Weights of a small GPT-style language model, trained from scratch on English Wikipedia.
Size: 14 layers, 28.5M parameters.
Architecture: RMSNorm before each block, rotary positions, no biases in attention or MLP, tied embeddings.
Training: a variant of Muon for these matrices, 390M tokens, 2974 steps.
MLP neurons of a small language model. Each row is named by its layer, matrix (gate and up: input weights) and neuron, and shows model dimensions 48-111. Each number is 50 + 15 x the weight over its row's rms, rounded and kept within 0 to 99. A neuron's up and down rows have the sign that makes its largest values positive.
After each neuron's rows, "fires after" lists the tokens most often just before its 100 highest values on Wikipedia text that the model never trained on. A number after a token or word is its count.

L4.gate895:59 40 28 47 40 51 46 67 53 36 25 52 53 47 41 68 30 36 45 50 49 39 50 32 58 59 61 54 60 39 47 54 59 43 68 40 27 61 31 29 60 68 68 61 43 49 45 37 69 52 99 22 65 52 77 34 40 52 40 63 73 30 25 62
L4.up895:42 28 47 53 52 28 53 41 63 21 30 61 58 61 41 46 44 58 61 52 40 25 52 35 44 24 30 68 26 63 46 41 86 35 40 51 48 66 15 52 57 48 53 52 27 33 46 46 64 60 79 16 54 64 71 46 64 46 32 46 90 47 12 36
fires after: "the " 42, "The " 8, "s " 5, "its " 4

L4.gate598:39 44 57 47 50 63 45 54 48 52 48 52 60 47 26 64 29 35 39 56 24 66 52 48 40 46 42 38 60 76 55 35 46 55 45 41 42 62 29 69 62 53 51 50 29 54 75 34 53 49 63 49 75 68 82 48 32 26 51 77 48 42 28 41
L4.up598:45 37 51 30 54 32 49 61 31 72 33 42 80 49 55 75 43 59 32 50 44 35 27 85 66 53 52 67 41 47 51 55 66 66 34 37 25 45 66 62 41 41 56 53 60 68 64 50 40 27 49 39 77 64 75 64 44 62 60 74 62 37 36 52
fires after: "and " 24, "for " 18, "to " 6, "with " 4

L2.gate254:66 34 53 72 76 41 46 21 48 46 37 21 38 44 59 54 63 64 56 51 72 42 61 50 47 41 54 37 57 43 67 41 26 75 77 33 56 38 51 30 58 38 42 44 32 43 88 47 36 54 68 51 29 64 59 50 52 68 59 44 44 55 54 47
L2.up254:58 58 68 80 57 42 28 26 43 68 54 44 60 69 62 49 58 83 48 58 60 49 59 54 57 55 47 53 79 28 45 57 52 58 42 21 40 76 37 32 38 44 57 51 31 42 47 47 26 55 53 48 38 59 52 28 59 48 40 31 70 58 57 73
fires after: "| " 73

L11.gate410:50 46 45 66 49 20 31 40 49 44 19 50 67 44 43 56 65 81 51 57 48 51 60 87 58 42 50 57 51 37 55 59 49 83 55 49 23 53 77 47 61 38 63 59 44 20 42 48 23 63 27 60 60 77 49 51 35 37 45 36 40 59 46 64
L11.up410:56 45 82 58 45 60 68 36 75 44 45 70 51 50 46 37 64 58 55 51 65 52 32 45 63 49 80 51 45 27 48 54 46 53 42 46 37 39 59 84 64 34 27 47 44 50 59 48 31 55 55 48 54 47 80 46 39 64 38 31 60 23 71 63
fires after: "| " 44, "/ " 23, "1" 6, "scored " 4

L5.gate116:43 46 59 51 29 73 55 45 65 40 44 43 57 55 47 45 73 49 47 46 53 70 45 42 72 39 56 53 46 30 39 41 50 56 44 58 64 47 46 56 61 62 52 69 52 32 48 54 76 61 36 57 32 45 78 51 44 61 23 67 49 40 55 47
L5.up116:51 50 50 40 61 64 48 48 58 46 49 57 66 59 54 49 27 55 49 49 51 88 40 55 53 28 38 69 53 66 29 64 31 48 42 54 16 23 77 69 68 44 56 59 43 55 64 56 56 69 47 24 34 41 68 57 33 65 60 58 28 22 63 29
fires after: "'" 20, "-" 10, "Tai" 8, "South " 7, "202" 5, "the " 5

L7.gate279:81 44 51 46 62 64 67 72 56 54 16 34 87 53 49 50 56 22 54 52 51 59 40 51 26 62 61 38 13 48 63 52 38 54 77 61 49 36 63 53 42 41 46 40 47 26 64 46 46 45 53 28 53 40 58 36 36 50 60 42 38 28 52 70
L7.up279:61 50 56 37 39 58 34 29 48 57 33 45 50 51 50 45 64 75 64 76 66 62 52 30 34 38 57 33 22 29 71 63 48 41 70 59 51 47 84 53 44 55 25 41 16 55 58 38 39 52 45 37 36 27 59 58 53 51 17 33 57 13 45 35
fires after: "S" 22, "B" 17, "F" 7, "IF" 6, "R" 4

L6.gate37:45 61 44 73 35 61 61 47 65 52 46 73 45 57 19 38 68 84 60 31 47 39 56 30 70 61 68 51 41 63 68 46 43 53 34 85 48 62 61 59 39 43 41 65 56 38 19 58 56 51 62 68 60 38 74 50 42 66 52 63 35 49 44 35
L6.up37:41 34 64 22 18 66 57 25 55 57 53 43 35 69 27 31 52 82 37 75 56 64 39 62 56 37 46 36 40 66 31 75 53 41 55 35 61 59 34 68 69 16 54 29 37 14 41 36 51 53 45 42 36 43 68 52 50 85 43 57 53 64 49 49
fires after: "." 81, "'" 7, ")." 4

L7.gate887:38 38 59 61 43 56 65 62 41 19 55 65 45 61 28 39 55 90 45 34 46 37 28 55 65 49 49 46 44 51 30 25 40 33 53 41 30 26 72 53 42 56 57 42 53 37 27 58 30 43 51 61 48 31 90 69 31 60 73 54 28 61 49 29
L7.up887:54 56 47 61 36 37 49 52 57 32 90 63 53 74 34 23 64 71 48 54 59 28 28 48 62 72 65 49 25 33 68 48 25 56 53 63 15 44 45 52 44 66 64 67 47 42 36 42 48 64 63 38 49 43 76 50 65 60 51 59 38 38 38 23
fires after: "–" 16, "-" 13, "," 11, "E" 6, "Sa" 6

L2.gate333:55 26 63 62 69 51 46 33 62 53 56 47 53 47 50 54 43 48 39 51 50 35 41 43 68 70 52 61 54 72 42 62 49 38 91 70 49 19 90 48 38 44 39 48 41 23 40 56 30 35 26 41 61 69 57 71 48 40 45 48 28 71 54 37
L2.up333:36 38 63 69 82 69 67 32 26 68 34 15 81 64 25 41 52 66 69 49 44 41 26 53 39 70 51 71 72 65 46 38 56 28 62 65 58 51 67 39 42 58 23 14 52 20 33 74 47 36 34 59 38 44 40 45 72 19 34 50 41 56 49 40
fires after: "\n\n" 60, "the " 10, "\n" 5

L5.gate458:35 86 53 60 71 60 67 62 24 60 43 44 54 54 51 43 39 28 23 44 43 47 39 55 80 44 45 31 23 31 41 33 53 49 45 39 37 41 55 41 59 46 61 53 37 51 80 69 36 47 48 25 48 58 45 56 72 56 70 74 70 41 64 42
L5.up458:32 84 51 51 73 51 56 50 52 40 60 51 71 72 51 34 32 41 58 38 70 49 47 37 73 61 36 62 62 37 54 34 38 49 34 40 48 24 41 63 38 50 38 58 74 58 73 43 76 45 43 57 31 66 47 58 66 55 58 70 61 45 65 35
fires after: ") " 34, ", " 21, "), " 5

L7.gate784:34 73 46 58 65 61 59 56 48 44 46 46 53 42 68 31 64 40 60 10 62 57 87 35 50 48 28 62 80 59 38 39 59 40 61 49 49 54 39 58 47 29 51 58 43 68 23 43 33 56 62 49 48 37 22 35 40 27 69 61 36 46 27 22
L7.up784:45 50 24 45 77 60 47 55 63 42 62 46 40 43 37 54 66 25 43 43 67 12 52 28 63 68 20 64 48 62 59 46 59 68 38 59 52 44 53 45 38 41 68 22 35 49 68 38 41 44 54 29 41 31 42 62 47 28 50 67 34 67 41 40
fires after: "C" 25, "c" 16, "P" 10, "p" 5, "A" 4

L11.gate87:32 59 64 71 37 63 42 51 40 42 61 38 54 67 47 68 65 67 73 47 40 40 66 51 48 56 52 54 19 34 68 50 54 63 17 80 33 47 43 50 73 34 41 53 43 45 88 41 42 60 60 32 53 38 62 56 47 23 46 63 24 35 30 70
L11.up87:17 77 60 36 46 42 54 64 23 60 60 59 66 60 37 64 82 32 58 75 49 70 52 45 51 50 47 52 12 46 49 54 48 58 28 46 40 19 43 51 80 50 53 45 15 57 81 51 39 69 45 33 50 37 25 54 45 47 61 89 60 52 56 57
fires after: "| " 49, " " 10

L6.gate974:46 87 63 61 51 47 36 59 48 55 83 32 61 38 58 44 42 16 59 53 22 47 48 67 39 71 35 57 52 40 54 61 53 71 58 51 55 50 34 34 45 43 38 68 28 50 41 54 45 32 58 72 30 37 36 50 50 58 50 67 73 30 44 63
L6.up974:34 33 56 36 38 49 26 70 79 35 47 33 72 35 63 80 27 36 56 42 40 46 47 57 69 66 25 49 59 67 27 53 53 57 55 57 53 44 52 38 50 51 49 59 34 38 38 38 31 57 73 48 27 57 46 56 49 49 50 64 34 54 77 32
fires after: "in " 23, "of " 20, "is " 6, "G" 5, "from " 4

L11.gate38:55 37 55 26 49 52 57 25 43 48 53 58 87 59 32 47 72 55 46 31 55 25 53 44 46 46 43 46 64 63 49 76 58 33 35 64 46 69 73 41 68 38 24 40 30 54 51 89 32 76 52 81 54 25 31 28 59 64 47 48 54 64 63 61
L11.up38:29 32 14 44 58 69 29 54 75 48 54 40 36 51 47 56 37 55 39 73 35 52 38 55 48 76 55 52 53 63 36 32 56 43 58 39 41 48 54 37 64 39 66 59 49 43 27 32 64 49 46 54 38 58 62 27 29 37 57 36 55 74 54 52
fires after: "| " 43, ", " 9, "\n\n" 8, ": " 7, "- " 7

L7.gate994:40 74 49 79 72 69 73 47 49 47 56 38 37 49 22 51 55 53 58 41 34 15 60 42 34 42 47 58 56 39 68 42 48 59 57 40 48 53 40 54 38 31 44 63 50 58 58 59 60 44 39 47 13 52 41 24 50 68 51 33 43 72 49 32
L7.up994:31 39 50 29 67 49 33 43 41 56 43 60 33 32 26 40 56 64 62 51 75 65 27 64 63 53 40 48 22 40 69 24 21 63 60 65 68 31 29 60 21 44 61 45 63 46 44 31 42 57 47 62 20 63 56 36 48 58 37 52 51 60 36 30
fires after: "A" 20, "p" 16, "P" 11, "Op" 8, "T" 8

L4.gate1004:56 12 70 61 51 34 66 50 34 46 63 46 46 56 51 47 49 38 57 58 40 49 49 45 93 54 86 55 56 54 48 47 43 42 63 23 39 25 65 27 40 55 84 53 55 36 35 46 51 53 26 68 47 49 59 57 48 47 51 34 53 38 38 41
L4.up1004:55 30 72 50 50 41 53 41 59 34 39 59 45 52 71 21 44 67 47 44 43 41 46 68 77 70 60 46 72 61 35 56 42 49 62 29 58 53 56 18 26 46 68 31 48 52 50 70 54 43 58 36 48 42 38 20 69 44 39 26 60 53 36 23
fires after: "." 61, "| " 16, "," 8

L5.gate178:30 59 68 60 55 45 50 49 62 34 68 48 61 57 38 56 73 58 43 43 33 43 25 59 77 59 58 53 11 64 44 50 50 26 53 30 43 40 64 57 38 42 28 43 43 56 32 52 52 68 41 14 46 48 55 54 53 57 47 46 47 49 73 45
L5.up178:54 74 58 45 30 51 55 36 61 70 55 50 41 62 66 66 46 37 70 35 27 12 28 80 45 21 64 48 61 68 64 49 44 31 35 33 61 44 72 21 45 74 27 37 37 49 23 49 58 57 57 42 12 69 62 47 36 40 56 40 39 31 34 57
fires after: "his " 17, "this " 11, "that " 8, "==" 8, "th " 6, "following " 5

L4.gate571:41 28 63 44 61 36 68 53 56 47 27 53 52 71 08 44 58 45 46 45 78 45 43 70 28 37 49 30 43 64 59 63 35 41 49 68 54 59 42 31 59 41 72 68 69 50 48 46 43 65 38 64 14 50 69 57 39 93 40 43 63 51 47 29
L4.up571:49 55 76 51 57 67 62 50 21 38 59 66 69 54 07 40 82 68 56 59 75 51 71 63 59 55 56 64 26 66 50 55 29 57 42 60 65 38 48 31 52 42 58 73 57 39 49 70 54 68 48 53 07 26 54 43 44 56 42 46 53 63 70 60
fires after: "in " 51, "In " 10

L3.gate975:28 36 56 46 37 48 41 41 64 31 64 39 46 66 68 51 70 33 46 72 52 44 62 67 61 55 57 63 23 43 46 59 56 78 37 57 37 59 58 50 54 59 40 41 34 63 64 36 43 14 41 48 64 75 58 60 43 41 60 48 59 54 44 64
L3.up975:32 45 60 46 65 43 48 50 50 51 38 48 37 64 31 60 86 33 45 50 71 52 58 39 60 44 65 45 30 17 36 50 71 77 54 67 43 30 51 43 65 46 64 31 31 41 45 55 59 24 41 44 53 83 46 64 67 43 44 36 48 39 70 53
fires after: "| " 31, "general " 11, "- " 5, "-" 4

L5.gate385:23 30 34 54 32 36 66 45 49 34 65 40 50 55 43 62 51 46 35 55 46 38 19 47 40 60 54 58 71 44 32 33 17 31 75 42 47 52 76 49 57 56 49 36 57 48 10 31 75 53 46 49 58 48 44 45 34 63 65 57 54 55 46 43
L5.up385:24 24 54 67 38 34 60 42 57 57 42 67 61 23 42 26 62 55 55 65 39 36 71 72 32 26 55 56 66 57 60 60 75 47 76 61 60 38 43 44 25 57 32 12 57 52 42 38 44 61 54 30 43 43 65 52 41 41 55 58 38 87 25 59
fires after: "the " 48, "this " 14, "that " 6, "each " 5

L3.gate1007:75 55 85 58 41 48 28 64 49 39 48 34 68 55 61 92 33 31 55 28 49 61 40 70 32 50 63 45 21 65 46 49 24 61 26 50 75 55 33 47 67 44 48 43 56 38 47 59 27 36 54 45 49 64 78 28 54 39 61 62 51 39 63 61
L3.up1007:46 30 39 59 99 42 55 47 48 58 47 72 51 50 25 45 52 64 58 54 26 55 36 59 52 49 52 28 37 30 54 46 61 22 31 57 63 37 41 29 35 90 26 50 31 70 58 45 51 53 81 62 53 45 54 81 31 64 50 62 59 43 35 46
fires after: "and " 32, ". " 13, "b" 7

L2.gate541:69 39 40 59 51 58 39 31 50 34 45 76 85 39 15 41 32 63 15 44 81 44 54 50 30 58 34 45 61 52 32 46 64 37 65 70 29 66 46 23 79 57 39 44 12 44 66 54 67 66 69 23 44 46 56 58 52 26 57 36 58 64 63 42
L2.up541:21 04 51 56 35 50 21 40 34 65 62 61 72 64 48 46 63 70 33 32 76 38 61 58 36 65 74 55 55 53 27 87 60 34 33 56 22 50 63 23 68 60 31 50 65 48 68 60 52 60 45 22 64 71 51 26 70 50 49 58 54 40 62 49
fires after: "\n\n" 45, "- " 8, "the " 5, "| " 5, "=" 5

L6.gate255:75 84 52 27 37 35 44 47 26 52 31 63 76 31 78 53 46 17 48 13 34 42 16 82 51 86 18 32 15 51 29 15 38 52 44 48 88 41 29 51 27 45 58 56 70 51 46 56 50 38 53 45 49 55 61 61 41 19 62 52 63 42 42 67
L6.up255:52 57 55 42 12 56 51 75 57 53 45 57 36 43 74 32 35 55 51 62 84 57 53 71 73 53 39 90 30 44 29 76 42 61 61 55 47 59 50 30 61 47 22 42 55 30 55 48 70 69 34 50 48 67 53 45 54 33 48 48 70 36 26 36
fires after: "'" 25, "R" 10, "F" 6, "D" 6, "B" 6, "G" 4

L7.gate752:44 43 37 40 49 94 57 29 49 39 53 72 59 54 65 45 39 55 57 72 66 49 49 50 48 43 63 51 54 41 54 45 27 19 49 51 43 40 57 37 65 60 43 48 37 56 50 41 52 56 49 70 69 16 49 51 33 59 48 41 58 50 42 45
L7.up752:46 53 58 61 62 49 40 39 49 33 35 77 36 36 50 46 55 43 63 33 54 59 41 55 27 73 29 69 48 52 67 55 65 69 54 65 53 54 56 56 48 42 37 56 37 37 48 38 72 42 67 63 55 45 61 26 53 67 59 61 13 48 44 59
fires after: "N" 21, "T" 14, "I" 9, "A" 8, "J" 7, "M" 7

L7.gate422:45 58 67 36 45 15 54 68 62 39 92 66 46 65 83 51 69 31 60 31 53 75 67 49 60 36 57 40 54 59 61 47 49 64 44 66 43 63 25 57 81 66 56 64 66 55 53 38 81 45 51 52 32 92 60 18 46 61 67 66 69 58 52 77
L7.up422:25 13 74 28 79 57 44 57 25 47 58 70 56 29 60 55 59 41 55 34 62 30 28 63 48 42 43 57 59 76 47 47 69 38 44 52 56 39 36 49 48 53 57 51 32 42 47 46 35 27 48 52 34 67 62 40 40 69 49 37 55 65 62 42
fires after: ", " 31, ". " 10, "\n\n" 8, "A" 7

L6.gate118:78 83 54 36 41 58 66 52 35 34 60 58 60 30 22 60 28 16 65 56 26 42 55 42 72 43 42 50 28 26 31 52 42 42 52 71 68 42 45 33 56 63 47 46 60 37 21 28 40 45 37 56 60 67 65 46 55 51 81 53 26 61 76 30
L6.up118:56 30 45 67 48 65 88 04 41 37 62 53 61 29 67 64 45 50 67 20 39 69 52 52 19 54 35 56 73 55 37 62 59 41 58 56 42 39 36 54 23 49 49 18 55 54 35 39 81 60 26 63 37 78 43 59 63 25 31 42 48 48 72 35
fires after: ", " 57

L7.gate76:43 50 52 62 51 80 35 26 53 48 77 41 62 66 54 55 68 50 46 84 33 63 57 76 58 45 36 67 48 44 32 60 41 42 66 51 33 74 57 51 53 75 33 72 14 23 48 54 50 77 73 50 58 56 48 22 53 46 69 50 41 73 61 36
L7.up76:38 56 27 63 29 46 49 41 49 47 47 66 43 28 63 54 46 61 72 64 47 49 54 28 45 48 46 69 48 33 52 63 50 42 48 29 31 57 48 75 44 67 37 47 31 47 59 44 52 46 43 47 29 28 64 35 42 55 59 42 66 73 61 45
fires after: "G" 22, "M" 9, "B" 7, "f" 5, "Co" 4, "T" 4

L6.gate56:46 45 44 29 70 55 63 87 29 61 58 44 52 50 35 67 46 15 50 47 78 45 30 60 48 63 63 02 54 46 59 48 66 61 75 43 04 41 40 83 69 48 36 41 70 44 58 46 60 51 77 36 76 44 46 51 37 75 29 55 56 74 40 35
L6.up56:46 42 50 23 40 36 68 96 37 48 45 48 27 31 45 51 20 49 56 52 55 20 57 53 26 71 18 56 40 32 47 34 30 80 55 56 24 23 59 52 62 82 25 41 25 40 41 59 61 45 45 56 58 56 45 53 64 64 23 52 45 45 36 11
fires after: "===" 22, "==" 10, "." 7, ":" 6, "\n\n" 6, "G" 4

L2.gate760:79 70 58 50 70 19 52 51 53 49 55 48 92 37 55 74 42 50 55 54 56 65 55 16 70 45 72 78 54 49 30 48 44 18 51 52 54 48 53 42 58 43 59 66 52 56 47 67 55 62 71 42 39 55 51 63 66 17 51 47 69 37 46 39
L2.up760:54 52 50 39 62 51 36 73 25 44 73 43 40 65 59 66 37 83 59 41 37 55 70 47 23 45 57 53 50 40 39 76 35 29 32 54 50 53 54 32 52 44 38 59 52 55 37 34 60 58 71 38 29 50 36 62 57 58 55 79 75 76 80 26
fires after: "| " 29, "the " 15, "in " 7, "a " 5, "\n\n" 5, ". " 4

L4.gate811:58 45 52 28 47 40 66 83 21 42 57 52 52 62 37 50 70 42 38 34 69 38 35 28 45 45 75 37 49 48 49 36 34 68 28 42 44 37 80 65 71 52 59 47 55 50 65 53 60 19 57 39 60 28 47 61 38 47 42 81 45 19 82 28
L4.up811:57 49 58 32 50 54 70 60 46 43 51 45 42 38 50 67 59 68 21 64 60 59 65 28 46 66 53 77 41 72 47 38 46 11 47 57 57 25 91 40 65 33 53 70 69 21 69 47 61 80 60 46 66 51 45 60 59 61 55 45 39 53 73 28
fires after: "| " 25, "; " 12, "(" 9, "\" " 4, "- " 4

L6.gate150:46 38 15 36 15 60 75 48 56 48 64 82 19 34 55 66 48 45 53 54 17 61 26 29 64 49 57 50 47 33 41 64 80 60 51 34 36 31 72 29 43 45 49 46 61 49 76 57 51 54 69 40 53 52 39 61 77 13 63 55 42 52 68 62
L6.up150:24 57 45 47 31 75 47 87 58 52 55 60 02 49 75 44 44 64 54 46 54 54 27 66 72 67 52 74 52 45 30 70 60 58 58 20 30 35 63 22 33 46 55 51 46 64 51 20 58 00 52 50 78 49 43 48 24 65 68 06 28 44 57 55
fires after: "\n\n" 96

L5.gate180:43 24 39 40 44 58 48 66 27 39 31 55 63 39 61 47 62 41 76 76 53 31 41 68 69 45 36 71 60 26 41 64 39 57 50 57 53 60 67 36 48 32 60 20 58 33 49 32 64 73 75 32 62 34 32 62 68 78 66 65 53 79 63 57
L5.up180:54 46 57 40 64 49 48 58 89 47 37 18 41 68 29 59 73 52 50 43 75 50 38 71 55 48 33 41 39 34 39 44 38 57 59 36 26 50 56 53 47 65 61 40 32 58 34 35 57 16 48 25 52 43 66 37 38 73 58 40 34 58 44 32
fires after: "\n\n" 67, "\n" 11, ") " 4

L3.gate657:20 24 44 41 40 27 64 58 46 53 45 39 52 75 49 64 62 25 64 39 43 29 65 61 38 39 47 47 59 49 44 62 55 63 60 37 16 69 36 48 39 69 15 58 59 42 61 37 48 54 61 71 64 59 37 71 48 67 65 32 57 39 58 68
L3.up657:64 69 68 48 61 35 43 53 32 71 49 40 39 43 42 44 47 59 62 57 43 25 78 67 49 68 57 55 29 78 34 54 43 05 46 43 82 39 52 66 52 41 33 21 51 78 63 35 69 13 56 57 25 50 48 34 29 63 31 25 65 67 40 49
fires after: "In " 23, "==" 16, "- " 11, "| " 10, "in " 6, ". " 5

L4.gate985:71 70 63 56 20 67 62 56 23 58 33 55 59 23 34 86 37 66 45 58 36 39 45 45 36 60 33 57 41 69 50 74 43 47 42 35 51 74 64 53 47 47 69 63 55 50 38 40 42 80 74 22 19 34 43 64 64 63 60 56 49 62 68 42
L4.up985:52 69 67 66 61 60 58 46 31 45 49 60 54 52 55 61 35 63 55 56 34 45 63 53 58 57 54 65 58 55 46 60 34 74 29 46 40 74 61 59 30 31 69 57 47 55 56 36 39 62 44 42 19 26 42 55 33 77 29 54 53 62 59 34
fires after: "|" 57, "—" 10, "\n\n" 9, "(" 4

L6.gate218:55 26 51 55 73 48 53 36 36 70 48 47 48 63 34 49 58 59 44 96 61 40 53 43 57 32 69 54 38 57 66 40 27 35 36 34 24 39 42 37 90 53 51 76 37 49 62 58 70 43 40 45 60 37 27 46 55 48 24 56 49 59 33 49
L6.up218:53 36 42 43 66 36 34 48 49 65 55 53 24 46 89 01 30 56 49 48 30 67 54 37 46 46 86 39 57 45 24 58 61 38 48 51 47 56 64 27 52 59 48 25 65 28 55 33 54 81 48 47 47 42 80 51 66 37 54 57 53 57 63 25
fires after: "| " 29, "Labor " 6, "Democratic " 6, "- " 5, "jur" 4

L5.gate203:55 37 88 48 48 62 53 69 49 46 41 34 60 36 32 60 53 18 41 33 26 64 61 33 60 61 47 69 50 57 42 56 34 23 44 43 23 41 50 56 50 54 75 59 55 58 56 44 52 52 65 64 53 36 55 56 28 33 38 37 43 25 53 48
L5.up203:36 32 79 43 45 63 34 76 46 50 51 52 39 59 49 68 37 32 46 54 40 53 66 29 44 40 54 42 51 55 76 58 44 36 51 63 46 58 49 39 52 52 56 49 50 60 45 56 57 55 71 27 55 36 87 31 33 20 83 42 61 60 76 57
fires after: "the " 36, "The " 9, "second" 4, "four" 4

L6.gate274:45 61 51 31 64 65 54 65 57 37 53 42 50 50 58 82 52 35 68 49 28 85 72 41 52 70 34 70 48 39 39 35 75 38 68 91 46 24 61 58 42 56 46 35 51 41 58 65 32 48 75 51 40 53 53 42 47 80 23 47 67 32 48 39
L6.up274:50 62 45 45 81 71 48 60 69 43 64 30 62 16 67 53 51 37 49 47 39 62 60 35 60 54 36 69 49 59 43 41 56 50 44 42 36 38 48 58 53 50 54 70 56 57 43 65 72 34 45 20 60 57 32 49 74 44 31 54 34 58 48 51
fires after: "H" 16, "Pr" 11, "C" 10, "W" 10, "B" 6, "R" 5

L4.gate426:48 55 80 90 39 49 52 48 54 45 47 48 48 26 52 49 59 71 35 67 58 45 48 81 72 52 30 69 46 52 30 66 70 41 67 67 37 50 51 62 61 47 35 48 58 56 47 61 44 49 81 54 32 59 72 37 53 32 48 55 65 68 66 52
L4.up426:60 48 38 46 50 53 58 37 56 45 29 32 49 64 27 59 54 55 64 50 32 35 43 53 44 65 47 51 77 67 46 38 39 39 46 76 64 22 75 73 16 46 53 58 27 55 41 49 46 36 52 38 63 30 60 60 27 38 62 66 48 70 51 63
fires after: "\n" 40, "- " 13, "6" 5

L4.gate500:52 45 59 52 56 62 60 51 50 34 36 38 69 58 38 65 41 33 41 57 32 61 51 22 25 35 65 55 63 54 48 59 44 41 38 42 42 86 53 54 47 64 99 67 54 62 54 77 47 31 85 52 41 47 48 55 36 13 41 41 45 67 30 45
L4.up500:50 88 53 69 51 51 44 42 44 55 33 55 59 45 62 39 57 09 47 94 36 34 55 58 24 36 38 52 45 60 55 54 59 12 44 53 44 72 61 54 46 77 65 46 57 43 38 57 44 42 65 41 69 53 52 42 29 30 69 45 43 57 45 65
fires after: "the " 29, "The " 8, "in " 7, "a " 5, "A" 5, "; " 5

L6.gate456:60 56 43 82 58 47 52 66 52 52 34 40 49 22 35 43 65 57 31 44 39 69 71 47 43 48 65 33 38 98 60 26 53 59 49 64 46 49 33 48 56 74 67 42 43 49 37 83 50 62 61 39 81 56 50 57 51 50 59 39 41 51 36 55
L6.up456:46 62 44 79 52 63 51 36 64 55 29 47 62 65 41 63 33 55 52 65 59 58 57 42 61 44 34 36 24 49 57 60 31 41 57 35 39 54 69 22 58 64 42 49 58 53 33 65 56 29 72 55 26 34 35 60 46 53 25 42 52 88 46 65
fires after: "| " 30, "the " 12, "'" 12, "The " 6, ", " 6, "a " 4

L4.gate294:35 43 64 78 20 47 40 55 58 40 51 29 40 43 34 46 59 29 85 62 47 69 72 39 16 60 46 23 45 53 33 67 57 56 36 61 29 55 56 37 73 63 49 42 31 48 39 71 49 14 46 45 58 47 29 35 58 49 52 65 51 37 60 51
L4.up294:45 24 40 70 45 47 31 40 44 43 47 32 24 34 35 51 66 43 79 52 36 76 57 32 50 62 73 44 50 70 26 42 66 51 54 47 54 44 62 39 55 66 40 27 30 67 42 82 45 31 28 37 44 62 54 54 43 62 56 52 51 54 62 59
fires after: "==" 20, "===" 16, "Early " 6, "Personal " 5, "== " 4

L6.gate383:62 34 63 71 74 67 99 38 37 36 42 36 43 56 39 56 40 86 70 63 36 55 61 37 62 57 33 51 49 67 45 44 51 64 60 37 46 47 73 35 51 54 63 38 49 48 50 55 26 56 24 55 59 52 44 56 53 38 60 32 45 64 32 81
L6.up383:86 31 46 55 68 57 63 66 33 51 52 55 41 53 58 47 54 56 82 68 65 55 48 57 63 56 50 60 53 39 42 52 36 59 31 37 42 49 41 38 45 47 39 31 41 32 35 65 50 86 24 43 52 38 56 78 63 47 57 39 48 75 32 61
fires after: "0 " 28, "1 " 26, "2 " 9, "3 " 7, "1" 6, "| " 5

L3.gate341:53 63 54 53 38 63 65 52 30 53 71 66 45 35 63 68 61 40 55 86 40 46 62 60 31 33 53 40 08 53 41 59 68 70 38 31 73 41 33 63 56 49 11 42 60 41 47 42 64 50 45 45 14 65 48 35 48 63 70 28 65 45 44 56
L3.up341:63 34 56 60 59 47 62 81 63 30 77 55 46 34 57 67 49 49 36 61 45 35 71 64 45 27 62 24 29 51 37 50 85 51 31 53 50 38 37 55 61 62 00 43 61 68 54 22 56 43 34 28 16 63 41 33 41 61 59 48 44 13 58 55
fires after: ", " 24, "and " 20, ". " 11, "where " 6

L6.gate42:55 48 55 62 56 78 46 25 60 31 36 58 49 51 03 41 39 27 49 44 74 57 51 73 37 44 64 39 69 45 46 25 58 24 20 58 35 72 45 04 60 80 37 54 41 28 46 58 73 53 60 59 46 58 44 45 59 57 61 50 49 40 45 40
L6.up42:22 47 52 57 70 31 53 57 56 64 49 77 39 58 69 61 68 56 50 19 42 53 47 47 33 41 47 47 87 51 38 57 75 59 44 56 60 50 45 42 56 71 34 29 53 55 32 71 78 36 42 70 52 42 45 44 69 69 48 57 58 51 16 44
fires after: "G" 24, "==" 17, "== " 8, "K" 5

L7.gate394:57 40 10 46 11 50 66 44 50 29 32 46 25 39 21 62 62 41 71 66 20 42 26 49 43 58 35 46 58 46 74 32 67 73 60 50 55 33 52 51 27 37 40 39 40 49 57 43 37 38 84 18 33 79 23 54 63 70 29 45 55 51 70 44
L7.up394:45 77 52 54 40 50 78 41 50 29 41 63 88 33 46 66 79 53 35 69 55 24 21 54 27 43 20 65 59 60 49 57 60 31 47 36 54 56 61 67 54 34 42 40 56 76 35 34 50 38 87 56 26 62 48 34 65 51 42 42 32 62 75 23
fires after: "–" 52, "-" 14, "– " 11, "\n" 9